config.toml
num_hidden_layers = 14
hidden_size = 768
num_attention_heads = 12
num_key_value_heads = 12
head_dim = 64
intermediate_size = 3072
vocab_size = 32768
hidden_act = "gelu"
norm = "layernorm"
norm_place = "pre"
norm_eps = 1e-06
positions = "rope"
rope_theta = 10000.0
rope_fraction = 1.0
qk_norm = false
attn_scale = 0.125
bias = "all"
tie_word_embeddings = false
parallel_block = true
init = "uniform"
init_std_qkv = 0.0391
init_std_o = 0.00739
init_std_up = 0.0391
init_std_down = 0.00369
optimizer = "muon"
learning_rate = 0.00847
lr_mult_qkv = 0.4
lr_mult_o = 2.0
beta1 = 0.95
lr_head = 0.00409
warmup_steps = 200
schedule = "wsd"
decay_fraction = 0.588
decay_shape = "linear"
final_lr_fraction = 0.0
batch_tokens = [131072, 262144]
max_seq_len = 1024
doc_mask = true
train_tokens = 994100000
max_steps = 5139
dataset = "wikipedia_en"
MLP neurons of a small language model. Each row is named by its layer, matrix (up: input weights) and neuron, and shows model dimensions 176-239. Each number is 200 + 20 x the weight over its row's rms, rounded and kept within 0 to 999.
After each neuron's rows, "fires after" lists the tokens most often just before its 100 highest values on Wikipedia text that the model never trained on. A number after a token or word is its count.

L3.up1409,223,178,225,230,249,197,212,202,202,210,170,208,197,176,195,225,194,215,203,171,224,186,202,211,230,192,178,250,204,180,212,216,218,178,207,176,182,224,183,204,194,185,167,194,204,174,198,228,210,188,212,199,212,204,191,229,215,191,201,207,202,238,194,190
fires after: "9" 34, " (" 14, " the" 7, "8" 6

L3.up659,200,178,215,183,181,166,210,193,204,200,219,208,173,204,192,190,189,235,220,213,239,195,232,195,190,193,186,240,227,205,195,184,211,168,220,197,164,228,212,189,225,206,189,231,149,163,217,183,210,173,193,186,226,163,220,205,222,190,228,198,229,193,189,221
fires after: "1" 32, "2" 19, "3" 9, "==" 4, " (" 4

L3.up195,200,213,194,161,211,193,200,188,231,222,183,218,163,216,176,163,213,198,201,198,200,209,209,230,198,233,216,195,186,171,188,238,217,219,174,186,199,227,190,166,215,221,186,186,206,219,191,208,204,227,218,202,191,213,203,212,228,179,197,225,222,172,193,219
fires after: " the" 27, " a" 10, " this" 6, " The" 4, "A" 4

L3.up1717,202,198,178,191,222,221,191,180,204,196,214,189,241,195,204,163,212,182,181,178,185,217,213,173,180,199,210,190,207,169,169,207,170,216,190,152,212,198,181,203,207,208,234,220,218,231,185,214,188,205,190,240,213,223,213,180,211,173,179,202,216,206,207,204
fires after: "0" 16, "1" 15, "8" 11, "4" 7, "3" 6

L3.up1226,231,174,173,192,186,199,182,225,186,236,226,214,195,195,233,193,229,225,211,208,224,212,209,221,207,208,212,202,184,213,200,172,148,190,230,158,199,194,185,206,194,210,182,191,237,211,209,206,188,183,220,170,192,192,196,169,241,223,197,196,167,169,221,203
fires after: " of" 11, " in" 11, " a" 11, " for" 10, " the" 9, " and" 7

L3.up1007,222,220,148,195,220,214,167,212,190,235,181,217,193,201,200,224,194,199,200,165,174,182,211,215,196,215,212,205,218,217,217,244,215,216,190,151,197,181,191,207,194,159,198,179,197,215,199,193,209,168,203,191,236,197,190,210,181,161,211,194,202,172,218,214
fires after: "1" 43, "2" 12, " " 10, "-" 5, " N" 4

L3.up2561,199,208,218,143,189,214,203,203,170,160,213,226,208,209,196,190,219,174,167,197,218,200,205,249,208,218,167,193,202,186,206,194,201,208,210,216,234,186,192,212,211,179,180,206,201,239,188,240,196,198,168,214,232,157,222,201,227,198,191,206,201,155,195,198
fires after: "1" 74, "." 6, " |" 4

L3.up1304,181,203,188,225,208,214,204,245,171,207,207,180,195,226,200,210,225,180,197,182,182,202,172,193,209,176,220,221,197,196,182,230,185,200,205,205,196,179,189,220,208,173,203,206,202,184,217,160,233,201,203,176,180,207,242,205,207,230,206,195,173,171,216,194
fires after: "3" 14, "5" 13, "8" 12, "0" 12, "4" 12, "6" 11

L3.up907,208,181,215,204,235,195,193,193,186,200,181,203,238,172,163,170,216,229,187,213,173,237,182,229,180,213,201,215,174,192,185,210,212,191,209,162,229,210,194,172,150,189,246,215,230,203,158,188,176,191,210,199,213,184,219,161,208,205,214,207,170,183,237,216
fires after: "1" 27, "0" 25, " capital" 5

L3.up2201,184,203,218,171,213,193,195,179,197,219,172,203,206,187,183,185,217,189,194,233,190,149,230,166,210,172,193,221,183,230,194,189,188,166,195,208,184,194,206,233,220,193,168,205,211,197,209,214,221,181,210,199,212,165,211,215,196,216,183,228,240,219,210,225
fires after: "2" 43, " " 30, " |" 8, "an" 5

L3.up144,200,215,176,230,202,237,208,215,217,236,199,215,191,208,222,183,213,205,195,195,211,191,194,200,165,199,202,190,191,193,187,188,207,203,173,168,192,219,193,207,203,176,189,211,200,186,190,181,206,187,240,192,185,223,209,195,179,195,203,215,196,184,171,187
fires after: "0" 29, "9" 19, "′" 11

L3.up2721,173,195,200,226,233,212,161,197,220,157,201,189,222,221,203,205,188,211,204,228,197,174,178,215,204,193,199,218,190,195,215,224,198,198,243,166,209,208,240,220,198,191,199,179,200,184,241,215,204,239,192,166,218,219,182,195,217,182,224,212,249,233,183,200
fires after: "0" 54, "1" 7, " " 4

L3.up2636,172,161,190,189,235,176,222,208,212,144,203,217,202,194,166,191,199,181,206,200,182,173,166,212,177,192,190,233,200,216,151,195,196,182,204,186,174,249,207,173,207,203,195,186,189,198,210,220,151,205,204,215,226,198,169,220,193,169,181,185,172,191,221,217
fires after: " " 34, " |" 19, "," 9, "0" 8, " (" 6, "′" 4

L3.up720,206,176,223,158,245,196,172,193,192,224,161,195,211,176,188,221,201,212,176,202,240,183,209,198,213,218,229,168,196,220,223,192,177,229,188,207,188,198,179,206,184,190,207,232,190,194,203,162,204,231,220,199,185,191,175,211,188,192,229,222,206,199,165,197
fires after: " " 31, " C" 10, "C" 6, "\n\n" 5, "1" 4

L3.up897,221,203,190,205,179,174,179,228,205,217,177,167,196,201,190,232,225,176,215,200,191,221,209,215,176,188,203,209,146,221,219,199,235,214,218,221,178,204,230,216,162,218,206,212,254,212,214,182,214,192,203,203,195,231,203,215,174,180,213,189,199,226,189,208
fires after: "–" 23, "1" 20, " " 17, "9" 8, "4" 7, "," 5

L3.up2189,204,214,189,211,209,217,214,197,232,232,204,211,194,226,168,219,210,184,191,213,213,215,234,194,203,225,191,177,189,189,225,183,200,189,222,223,227,198,146,243,244,211,206,173,174,218,198,198,233,206,193,201,169,213,177,171,191,221,201,197,204,213,192,197
fires after: "1" 97

L3.up2318,183,200,166,167,210,212,230,217,202,182,226,207,174,200,168,185,218,173,200,189,230,212,232,213,190,188,210,219,203,219,218,187,204,186,191,179,229,140,188,184,204,208,204,208,179,237,179,185,226,217,171,180,168,176,189,187,197,205,200,212,230,190,187,214
fires after: "9" 20, "\n" 15, "0" 13, " " 8, "2" 6, "'\n" 5

L3.up1467,158,207,184,209,219,179,187,161,201,201,156,178,227,175,201,204,177,172,211,225,164,223,181,197,232,181,185,189,224,215,175,158,203,193,197,180,221,186,167,171,205,202,187,212,211,185,208,215,194,219,170,180,179,181,177,176,207,222,224,215,123,201,166,229
fires after: "°" 25, ":" 24, "." 17, "," 7

L3.up2639,173,242,201,196,196,192,237,245,205,213,208,194,209,226,211,211,224,208,188,206,195,181,173,201,184,212,186,178,195,212,190,215,201,195,199,176,209,231,198,201,202,219,181,179,186,190,198,193,206,220,187,215,212,169,203,214,163,217,202,215,178,267,208,185
fires after: "1" 19, "0" 13, "5" 11, "3" 8, "2" 7, "7" 4

L3.up627,202,204,218,229,227,218,195,232,183,210,204,154,232,212,207,211,200,212,153,184,212,211,191,186,219,199,243,223,203,223,200,216,195,225,182,179,199,219,180,156,203,240,193,206,216,185,206,190,203,186,203,159,209,192,212,211,195,214,187,189,193,206,187,224
fires after: " " 30, " |" 20, "9" 8, "1" 4, "8" 4, "7" 4

L3.up2593,219,224,192,164,206,233,194,231,166,236,200,202,191,197,186,187,215,217,176,197,171,200,204,244,198,222,218,230,191,220,183,229,161,198,196,206,227,211,172,199,195,209,176,210,202,199,187,171,240,192,204,211,194,230,191,190,208,217,195,191,256,189,190,197
fires after: "," 22, "4" 14, "8" 13, "3" 10, "7" 8

L3.up1828,205,178,186,181,189,230,192,220,217,203,219,160,187,188,172,183,175,209,208,197,193,193,240,219,238,181,183,200,199,186,206,210,192,191,211,185,229,239,232,192,180,219,186,190,210,177,188,225,166,199,185,225,212,195,208,194,199,208,167,171,198,192,208,219
fires after: " " 41, " the" 14, " |" 11, "1" 5, "0" 4

L3.up2837,213,150,181,173,207,204,169,227,200,175,192,199,222,209,221,196,199,187,178,187,210,193,207,203,211,223,195,200,224,214,151,230,199,201,176,188,225,188,165,227,229,223,235,190,263,173,197,175,207,220,209,177,171,207,211,209,181,167,161,211,197,205,185,198
fires after: "1" 44, "2" 11, "0" 9, "9" 9, "4" 8

L3.up641,188,212,195,192,225,208,201,218,195,218,165,200,219,201,210,219,222,198,221,221,230,202,209,195,239,207,190,224,192,232,188,188,213,142,194,215,200,197,176,181,200,228,200,220,206,211,177,184,192,175,196,189,201,199,201,208,222,187,188,186,172,167,202,191
fires after: " the" 71

L3.up781,176,212,225,189,193,228,197,221,156,193,185,206,210,225,192,207,212,227,215,200,189,201,186,203,205,204,178,212,224,218,183,204,218,182,207,176,153,189,182,205,209,235,201,192,203,202,176,192,238,190,189,169,231,207,204,210,168,183,217,218,226,198,203,203
fires after: " |" 39, "ar" 9, "ur" 4, "1" 4

L3.up259,177,217,194,200,234,202,225,229,233,209,173,199,213,178,194,216,199,198,176,177,211,202,240,212,201,207,167,214,211,216,176,213,206,194,208,223,199,202,176,201,196,188,218,179,211,179,180,186,208,189,189,175,176,217,198,224,224,194,207,204,237,237,172,144
fires after: " in" 31, "," 21, "1" 4

L3.up2717,194,215,157,190,175,243,194,195,200,221,174,222,180,206,184,180,223,202,214,185,205,237,219,216,188,206,187,220,156,171,196,201,196,232,190,208,184,160,194,238,208,207,219,195,220,199,189,188,185,186,201,184,195,215,209,148,188,197,191,196,196,189,221,179
fires after: " the" 33, " In" 13, " June" 8, " Grand" 7

L3.up1147,196,205,184,208,192,212,185,181,221,242,219,191,188,211,199,222,184,193,250,189,221,223,208,162,208,209,221,242,159,183,220,229,232,185,199,212,203,176,199,213,192,192,172,204,222,209,216,213,249,171,202,181,222,193,178,184,190,176,193,231,191,221,215,212
fires after: " " 25, "|" 15, "0" 12, "9" 11, " |" 6, "4" 5

L3.up132,203,211,224,203,222,184,216,231,236,199,219,175,207,196,245,200,200,167,215,206,193,172,220,206,233,187,173,222,221,221,187,220,186,198,219,220,184,220,220,199,214,206,220,209,219,179,190,197,192,183,153,189,219,162,192,201,192,179,219,162,197,204,179,156
fires after: " and" 37, " the" 14, " " 12, "," 8, " Ou" 4

L3.up2441,178,236,197,205,199,198,218,212,147,177,244,188,186,242,201,200,217,177,173,230,214,226,196,236,201,196,189,198,230,173,198,199,189,225,215,190,205,188,193,182,198,175,214,213,178,181,192,225,222,225,199,198,188,176,223,204,241,198,214,194,180,175,204,219
fires after: "1" 44, "2" 39, " of" 5, " (" 4

L3.up242,208,200,225,175,167,200,168,220,181,245,206,179,233,215,210,210,186,196,177,220,235,180,236,198,218,190,168,212,186,221,164,192,196,219,180,212,156,165,176,201,248,189,216,181,256,228,193,173,235,184,194,177,215,198,185,201,212,198,214,197,178,205,210,184
fires after: " the" 28, " |" 20, " The" 4

L3.up2631,181,177,214,207,217,186,210,224,260,222,233,206,222,235,208,181,206,224,199,196,190,230,226,199,217,184,215,197,192,198,200,220,218,212,200,200,221,204,191,215,167,184,189,192,175,173,225,226,211,212,206,190,218,206,212,227,173,196,155,215,203,232,202,188
fires after: "." 22, "0" 22, "," 16, "9" 7, "%" 6, "7" 5

L3.up147,198,196,216,224,234,197,195,195,199,215,212,183,210,185,178,182,215,188,219,179,220,183,164,202,192,194,190,240,194,196,208,195,223,204,219,173,213,200,208,156,205,187,229,159,207,199,147,198,204,196,206,227,192,205,240,221,171,215,167,186,215,211,184,190
fires after: "0" 33, "9" 30, "ag" 6

L3.up49,224,201,185,177,174,203,203,234,176,209,204,201,228,157,199,183,201,168,199,164,193,222,215,207,216,209,200,183,193,203,187,219,221,211,192,199,191,217,173,195,204,193,174,194,211,202,176,206,205,209,199,186,200,196,200,215,208,256,215,223,196,202,194,215
fires after: " |" 54, " place" 5, " Party" 5

L3.up538,194,185,213,195,228,192,214,187,176,175,227,206,183,178,202,178,177,208,211,200,219,194,181,229,226,182,179,188,207,210,194,206,172,186,213,193,198,205,228,231,195,179,222,193,173,195,228,214,183,218,208,195,212,208,209,200,189,174,207,219,227,209,218,248
fires after: " " 32, "1" 30, " |" 10, "born" 8

L3.up472,207,212,192,231,196,199,219,207,193,219,241,186,155,210,208,189,203,203,179,202,177,209,199,201,218,221,177,192,233,202,191,195,269,182,197,194,172,231,200,209,211,199,201,214,190,213,195,191,194,229,220,201,214,189,203,208,225,176,216,198,200,218,171,205
fires after: " " 81, "′" 8, "9" 6

L3.up677,196,176,183,220,177,235,232,197,186,171,191,201,208,207,214,203,220,259,227,197,245,184,162,230,184,248,203,231,186,223,226,194,226,218,182,218,222,193,167,208,202,169,215,213,186,206,175,192,192,169,199,207,211,201,182,198,210,197,220,202,202,190,170,176
fires after: " " 38, "1" 8, "2" 8, "4" 7, "8" 6, " (" 4

L3.up805,179,207,220,223,219,235,191,203,195,206,193,192,217,236,187,199,181,246,226,206,197,176,181,192,158,207,209,179,183,223,197,215,179,178,196,171,191,163,206,236,198,188,208,209,221,164,180,220,203,181,220,153,178,211,166,171,212,206,199,161,231,201,164,195
fires after: " " 33, " (" 13, " |" 12, "," 11, " and" 7

L3.up264,220,174,214,189,182,197,205,190,216,203,164,203,184,206,212,238,233,199,180,213,210,214,210,224,229,190,191,200,224,229,161,206,229,167,169,179,194,213,190,168,198,217,169,212,204,194,196,253,191,201,208,198,215,205,189,219,222,181,252,252,230,189,193,175
fires after: " (" 22, "," 19, "3" 5, " " 5, " at" 4

L3.up2381,190,181,168,162,186,168,229,203,211,204,181,171,232,206,183,204,214,208,191,182,204,236,201,211,230,198,205,187,192,209,224,209,219,197,200,159,202,202,199,209,200,178,196,208,234,195,165,198,201,190,215,211,193,223,250,182,187,198,212,231,205,224,195,224
fires after: "4" 44, "8" 10, " Sar" 5, " S" 5, "9" 5

L3.up2692,218,193,194,205,191,186,192,252,192,236,198,159,192,196,200,202,205,204,203,208,179,197,234,196,236,190,203,184,210,206,180,225,147,209,216,212,201,216,188,188,214,203,193,176,216,208,176,175,212,165,179,188,209,154,207,191,213,234,231,215,181,188,188,218
fires after: "," 29, "0" 18, " N" 11, "N" 7, " D" 5, "6" 4

L3.up2724,229,215,213,196,208,181,202,204,176,180,199,229,213,200,174,211,203,216,202,169,193,250,187,195,201,202,197,164,198,235,217,164,255,187,176,173,240,211,189,188,210,206,180,214,201,198,189,211,183,186,155,217,189,218,233,205,199,179,160,190,201,205,185,177
fires after: "2" 15, "7" 15, "6" 13, "4" 10, "5" 10, "9" 6

L3.up1850,191,223,171,197,219,223,203,178,188,170,202,185,194,220,181,188,211,186,189,180,213,222,186,188,211,216,180,216,245,194,200,188,229,190,202,221,192,170,194,225,223,187,197,192,212,186,245,209,212,191,216,196,192,199,220,236,150,187,169,204,177,189,190,181
fires after: "9" 63, "," 10, "." 4

L3.up2743,187,190,197,185,185,231,188,211,198,213,210,214,205,205,192,198,207,206,226,197,213,184,195,224,183,220,192,221,208,180,201,159,164,212,170,166,175,170,211,204,197,170,179,212,206,166,231,188,216,209,206,193,210,205,185,230,186,239,171,208,174,209,176,218
fires after: "0" 78

L3.up813,195,226,191,208,209,179,182,175,195,172,181,203,182,215,189,206,190,193,223,189,213,206,213,206,173,219,219,199,211,197,187,220,222,200,248,188,192,205,219,183,212,184,203,224,196,173,183,207,209,209,194,205,207,187,198,249,191,197,207,200,199,211,197,210
fires after: "1" 45, "," 19, ":" 13

L3.up1699,201,157,169,192,208,209,202,226,219,180,210,166,180,218,206,169,187,148,212,174,179,180,237,206,242,197,199,217,215,196,208,221,203,206,201,196,202,203,179,226,218,225,198,201,193,202,185,211,193,203,187,178,212,212,182,197,196,220,245,202,191,198,172,170
fires after: " and" 25, " end" 8, " As" 8, " or" 5, " part" 4

L3.up587,221,198,228,209,233,206,196,233,214,172,227,188,253,223,145,179,187,152,199,163,212,186,188,226,183,209,241,209,209,219,223,189,170,215,192,211,213,246,201,176,207,208,199,159,216,245,210,187,214,215,169,190,200,227,217,215,173,200,197,226,230,153,173,200
fires after: "9" 51

L3.up974,158,195,213,201,189,246,199,213,209,203,201,220,188,184,231,173,209,180,194,223,206,169,204,228,203,217,178,201,183,194,212,174,170,225,192,208,208,186,206,182,170,165,201,216,196,234,190,184,217,194,205,223,227,221,222,210,181,233,217,191,163,186,187,212
fires after: "7" 16, "0" 16, " G" 13, "2" 7, "8" 5, "1" 5

L3.up172,194,205,206,184,198,221,242,215,196,202,176,209,185,179,187,184,227,231,171,196,206,204,234,180,181,215,255,179,205,215,165,191,201,208,172,189,183,199,201,203,199,183,200,201,203,214,195,206,232,199,214,211,189,222,174,165,191,192,201,219,186,200,191,223
fires after: "9" 24, "0" 12, "3" 5, "4" 5, "7" 5, "8" 5

L3.up2117,213,193,202,214,205,197,197,238,184,201,185,203,192,192,218,221,203,223,154,187,233,219,191,197,191,194,184,194,194,214,198,192,187,194,212,237,181,192,216,209,191,239,248,191,225,201,212,195,182,181,198,175,203,225,193,195,215,198,236,216,186,190,194,203
fires after: " " 33, " the" 24, " early" 7, "The" 6, " and" 4

L3.up3060,219,201,232,172,205,178,189,191,206,244,203,178,239,191,176,212,218,211,258,217,219,191,201,189,221,224,170,209,191,172,220,199,230,198,223,221,180,207,204,221,203,147,198,189,199,183,207,205,211,199,164,172,182,208,245,204,197,227,178,229,194,227,180,221
fires after: "1" 23, "|" 19, " " 18, "4" 13, "2" 6

L3.up845,197,159,206,172,150,243,184,199,198,198,158,205,197,203,200,180,204,225,194,187,202,183,231,232,183,206,215,185,223,229,175,181,189,182,207,199,218,165,188,217,172,202,202,197,199,203,210,206,204,197,194,189,198,227,211,178,209,217,152,158,170,190,199,244
fires after: " " 41, " |" 19, "5" 8, " following" 5

L3.up181,193,180,185,182,236,222,237,187,265,201,218,205,208,240,209,180,181,197,157,199,190,159,193,206,169,221,186,219,178,209,210,212,203,198,216,237,227,191,174,217,225,227,219,201,196,162,210,169,209,218,202,196,186,190,200,222,194,199,188,198,210,221,180,183
fires after: "9" 20, "8" 19, "0" 13, "-" 4

L3.up486,174,184,192,179,174,190,242,191,216,215,227,204,223,235,196,218,213,210,189,217,228,159,186,210,175,189,178,225,185,177,171,186,206,208,228,241,218,190,200,198,195,192,214,225,234,229,204,233,162,239,202,191,236,199,195,197,193,195,226,200,178,214,212,193
fires after: "5" 32, "3" 27, "4" 7, "8" 5, "." 5

L3.up2209,240,216,177,160,207,221,191,236,194,193,223,179,190,193,197,198,207,220,205,215,213,187,227,219,188,212,270,204,178,181,210,189,192,204,177,186,194,204,178,192,231,203,216,199,192,169,212,181,192,211,171,180,222,191,220,212,205,174,182,219,209,182,197,203
fires after: " the" 20, " as" 14, " a" 13, " an" 5

L3.up204,203,225,220,213,208,192,216,191,185,230,224,202,177,216,193,209,248,243,204,219,201,210,197,188,183,211,213,197,220,200,163,176,194,233,212,176,176,212,222,228,202,220,200,177,207,162,187,220,180,202,213,179,228,243,218,180,251,213,215,197,205,187,213,196
fires after: "," 28, "0" 21, "7" 10, "9" 7, "2" 4

L3.up630,184,191,184,212,223,195,191,170,190,193,193,223,185,216,174,203,193,208,194,214,202,213,197,231,190,209,222,229,203,217,201,157,212,184,216,207,200,220,180,171,213,202,194,210,170,211,204,222,202,199,239,154,202,197,183,213,149,229,155,196,175,207,223,195
fires after: "." 46, "," 21, " which" 4, ":" 4

L3.up767,198,175,211,215,205,186,196,185,218,196,199,206,194,193,182,196,197,227,240,203,175,219,185,206,212,170,182,180,185,209,189,211,175,202,225,215,206,173,179,221,208,227,213,195,164,252,192,198,188,214,194,207,216,164,185,187,208,222,196,185,197,223,214,266
fires after: " |" 49, " " 9, " R" 4

L3.up1957,204,185,206,191,203,198,176,191,195,217,198,257,188,228,210,203,184,191,217,208,199,177,189,197,176,184,183,173,218,199,213,209,191,193,211,182,172,206,224,190,196,185,167,163,180,209,213,203,204,212,192,206,216,208,219,180,189,188,227,208,202,202,211,231
fires after: "2" 23, " the" 15, "9" 13, "1" 7, "0" 7

L3.up2961,193,234,178,198,209,199,213,217,178,207,207,209,189,237,175,213,211,193,220,236,207,201,183,184,233,223,186,197,181,205,230,210,171,193,158,178,186,210,206,182,206,162,189,165,176,213,208,227,185,217,227,200,209,181,174,207,170,217,185,213,226,208,204,189
fires after: " the" 43, "0" 14, "N" 8, "1" 7, " that" 4

L3.up2919,210,200,136,226,212,227,204,215,190,237,189,202,167,250,213,223,190,192,239,209,182,208,194,162,203,206,187,217,190,195,185,195,227,188,174,186,187,190,192,207,191,206,216,209,234,229,194,235,223,192,168,188,167,179,215,214,207,180,174,208,222,178,187,159
fires after: " " 31, "-" 23, "(" 4, "man" 4

L3.up168,195,200,208,168,185,221,184,231,203,197,205,176,210,190,226,211,195,225,188,220,175,211,243,215,233,212,179,221,228,196,177,189,191,217,186,185,185,190,155,187,220,174,208,192,206,248,176,200,219,171,238,190,204,207,199,211,194,222,201,182,211,184,233,195
fires after: "1" 23, "0" 14, "6" 13, "2" 11, "5" 10, "8" 8

L3.up1145,209,176,241,181,224,216,225,197,212,216,179,172,205,150,182,158,186,192,203,235,180,194,174,226,206,186,219,179,190,217,217,205,209,206,193,178,211,189,185,217,205,189,230,214,165,216,248,214,201,176,223,183,195,179,155,226,222,212,214,183,225,217,179,196
fires after: " |" 34, "+" 18, " " 18

L3.up2140,184,214,209,205,236,216,194,219,187,175,189,187,241,199,183,205,209,166,208,200,208,219,152,167,194,195,217,236,193,196,209,201,184,158,165,193,210,170,216,173,171,227,209,213,236,207,188,185,202,222,182,207,188,214,217,229,233,220,202,217,180,195,225,177
fires after: "." 15, "7" 13, "0" 12, "8" 7, "3" 7

L3.up2404,199,172,194,175,187,197,215,217,184,209,188,222,220,196,209,186,205,207,180,228,207,202,191,240,211,208,206,215,205,181,197,198,210,205,197,213,206,231,245,209,184,202,184,209,203,218,191,197,183,218,197,233,167,213,242,201,215,209,179,224,234,213,197,171
fires after: "2" 15, "3" 12, "ro" 11, "rom" 8, "4" 6, " Ty" 6

L3.up550,202,201,231,217,211,211,193,166,183,185,202,193,184,234,189,226,215,217,219,191,215,181,226,195,193,191,165,175,211,181,181,150,180,251,220,173,210,215,204,210,191,204,150,217,184,245,170,200,214,197,209,178,196,149,180,197,192,211,166,208,225,206,217,202
fires after: " " 44, "," 29, " in" 5, " (" 4

L3.up1240,210,209,209,220,196,191,179,197,211,186,217,182,202,211,186,195,195,177,190,180,241,193,208,160,211,206,184,161,167,201,236,200,173,209,215,175,197,207,192,186,175,226,183,208,196,211,195,203,239,207,167,178,224,172,206,203,186,232,181,199,191,199,183,182
fires after: "0" 43, "9" 8, "," 6, "7" 4, "5" 4, " to" 4

L3.up1362,214,187,195,229,186,206,224,200,221,188,221,177,178,214,201,177,209,158,191,198,228,208,195,167,223,202,220,175,178,189,184,163,216,215,192,184,213,199,180,202,245,204,188,196,183,180,185,170,195,213,213,187,178,223,201,202,226,190,187,213,230,179,194,173
fires after: "2" 29, "0" 15, "3" 13, "1" 9, "." 5, " two" 4

L3.up2456,190,188,214,220,234,227,209,205,172,167,233,207,228,201,160,188,212,191,203,152,215,201,185,178,178,197,204,179,174,190,191,232,214,219,205,203,224,192,219,216,198,228,182,168,193,219,183,192,250,214,202,197,220,190,215,205,205,222,204,231,226,214,202,185
fires after: "," 40, "2" 16, "0" 4

L3.up2357,186,203,215,176,245,198,190,203,156,196,229,151,165,210,182,164,227,202,202,207,222,209,218,200,261,223,191,226,204,156,192,183,209,201,194,190,186,226,189,207,198,234,173,196,203,213,222,191,204,166,237,165,230,201,221,173,232,205,191,187,232,178,207,176
fires after: " and" 30, " as" 10, " As" 5, " Heat" 5

L3.up539,205,203,172,205,204,204,229,237,209,220,221,191,180,190,210,218,231,166,178,198,213,217,193,215,219,183,238,236,227,185,165,196,250,180,194,197,183,183,186,180,203,175,206,205,181,192,181,206,203,203,192,197,211,212,194,226,202,176,205,214,190,216,218,196
fires after: "0" 27, "2" 24, "9" 18, "1" 4

L3.up1400,186,218,192,218,207,155,195,181,151,168,189,210,189,233,195,210,199,171,162,221,190,212,220,226,188,216,221,180,250,184,189,202,165,202,213,197,216,218,234,171,197,158,196,229,191,200,190,230,216,231,193,182,201,211,181,176,197,202,212,195,183,258,190,200
fires after: "0" 46, "Sh" 4, " H" 4

L3.up1544,194,185,196,196,171,201,198,204,178,189,209,198,207,221,186,214,213,196,203,197,201,190,235,225,202,217,206,221,214,210,215,173,185,208,221,190,190,202,206,213,265,192,218,199,197,204,229,195,213,235,196,225,240,244,200,189,195,227,237,217,230,253,180,161
fires after: "2" 32, "3" 20, "1" 11, "4" 4, ".\n\n" 4

L3.up330,180,176,186,205,182,220,235,238,189,203,207,239,214,215,228,226,189,161,176,190,213,195,219,210,197,203,187,179,211,189,181,210,197,179,183,166,211,181,197,221,225,200,184,184,212,201,224,218,228,200,207,182,185,212,228,165,206,193,217,215,217,201,195,153
fires after: "0" 23, "2" 19, " " 19, "9" 9, "The" 6, " the" 5

L3.up2597,204,232,220,187,219,219,200,207,238,187,232,194,181,215,228,242,165,194,231,204,236,176,214,219,223,225,204,217,206,168,214,219,213,205,232,203,206,170,173,167,213,190,235,195,193,202,169,188,211,198,196,196,205,193,206,233,172,190,195,205,228,204,169,189
fires after: "9" 30, " " 25, "1" 15, "0" 6, "2" 6

L3.up378,229,181,194,221,214,221,209,176,205,158,203,227,170,201,193,215,233,155,210,170,233,207,159,204,213,200,181,211,212,175,185,210,193,186,218,199,209,170,220,203,218,198,206,197,213,198,203,167,185,168,212,189,176,226,183,198,187,194,217,201,211,202,220,178
fires after: " " 38, " January" 10, " February" 8, " June" 5, " the" 5, " May" 5

L3.up1370,211,184,194,198,208,199,198,210,201,181,193,181,191,251,205,159,171,195,184,186,192,199,213,195,192,177,184,226,171,216,175,202,218,200,212,213,174,200,197,173,196,207,171,188,210,162,204,184,177,209,218,210,228,220,195,208,205,224,189,250,185,199,177,210
fires after: "′" 35, "°" 30, ":" 17, " |" 6, " Length" 4

L3.up1124,185,192,180,189,205,222,172,183,198,185,206,222,228,204,211,188,208,222,226,203,214,179,231,190,169,214,202,170,202,193,181,211,195,211,208,183,213,248,154,184,247,226,173,180,208,208,204,203,226,187,204,209,178,191,190,200,205,214,196,231,225,188,240,208
fires after: "2" 25, "3" 15, "1" 14, "0" 12, " –" 7, ";" 4

L3.up576,208,251,209,181,183,195,206,214,213,197,214,199,212,178,181,159,171,206,184,191,172,207,220,173,200,184,192,228,203,217,174,193,196,193,211,221,218,241,231,178,184,213,194,184,182,216,240,191,176,188,211,193,206,171,171,202,200,224,185,187,192,209,193,198
fires after: " " 51, " (" 7, "′" 6, ":" 4, "-" 4, " L" 4

L3.up3039,205,187,187,220,220,205,162,218,225,183,189,209,202,207,179,187,194,214,213,202,182,192,170,180,193,163,193,195,234,205,200,220,200,209,220,184,176,197,206,193,171,157,193,203,209,192,228,155,219,219,235,187,177,165,188,175,191,177,199,207,194,221,203,213
fires after: "2" 39, "4" 13, "1" 13, "3" 7, "0" 6, " |" 5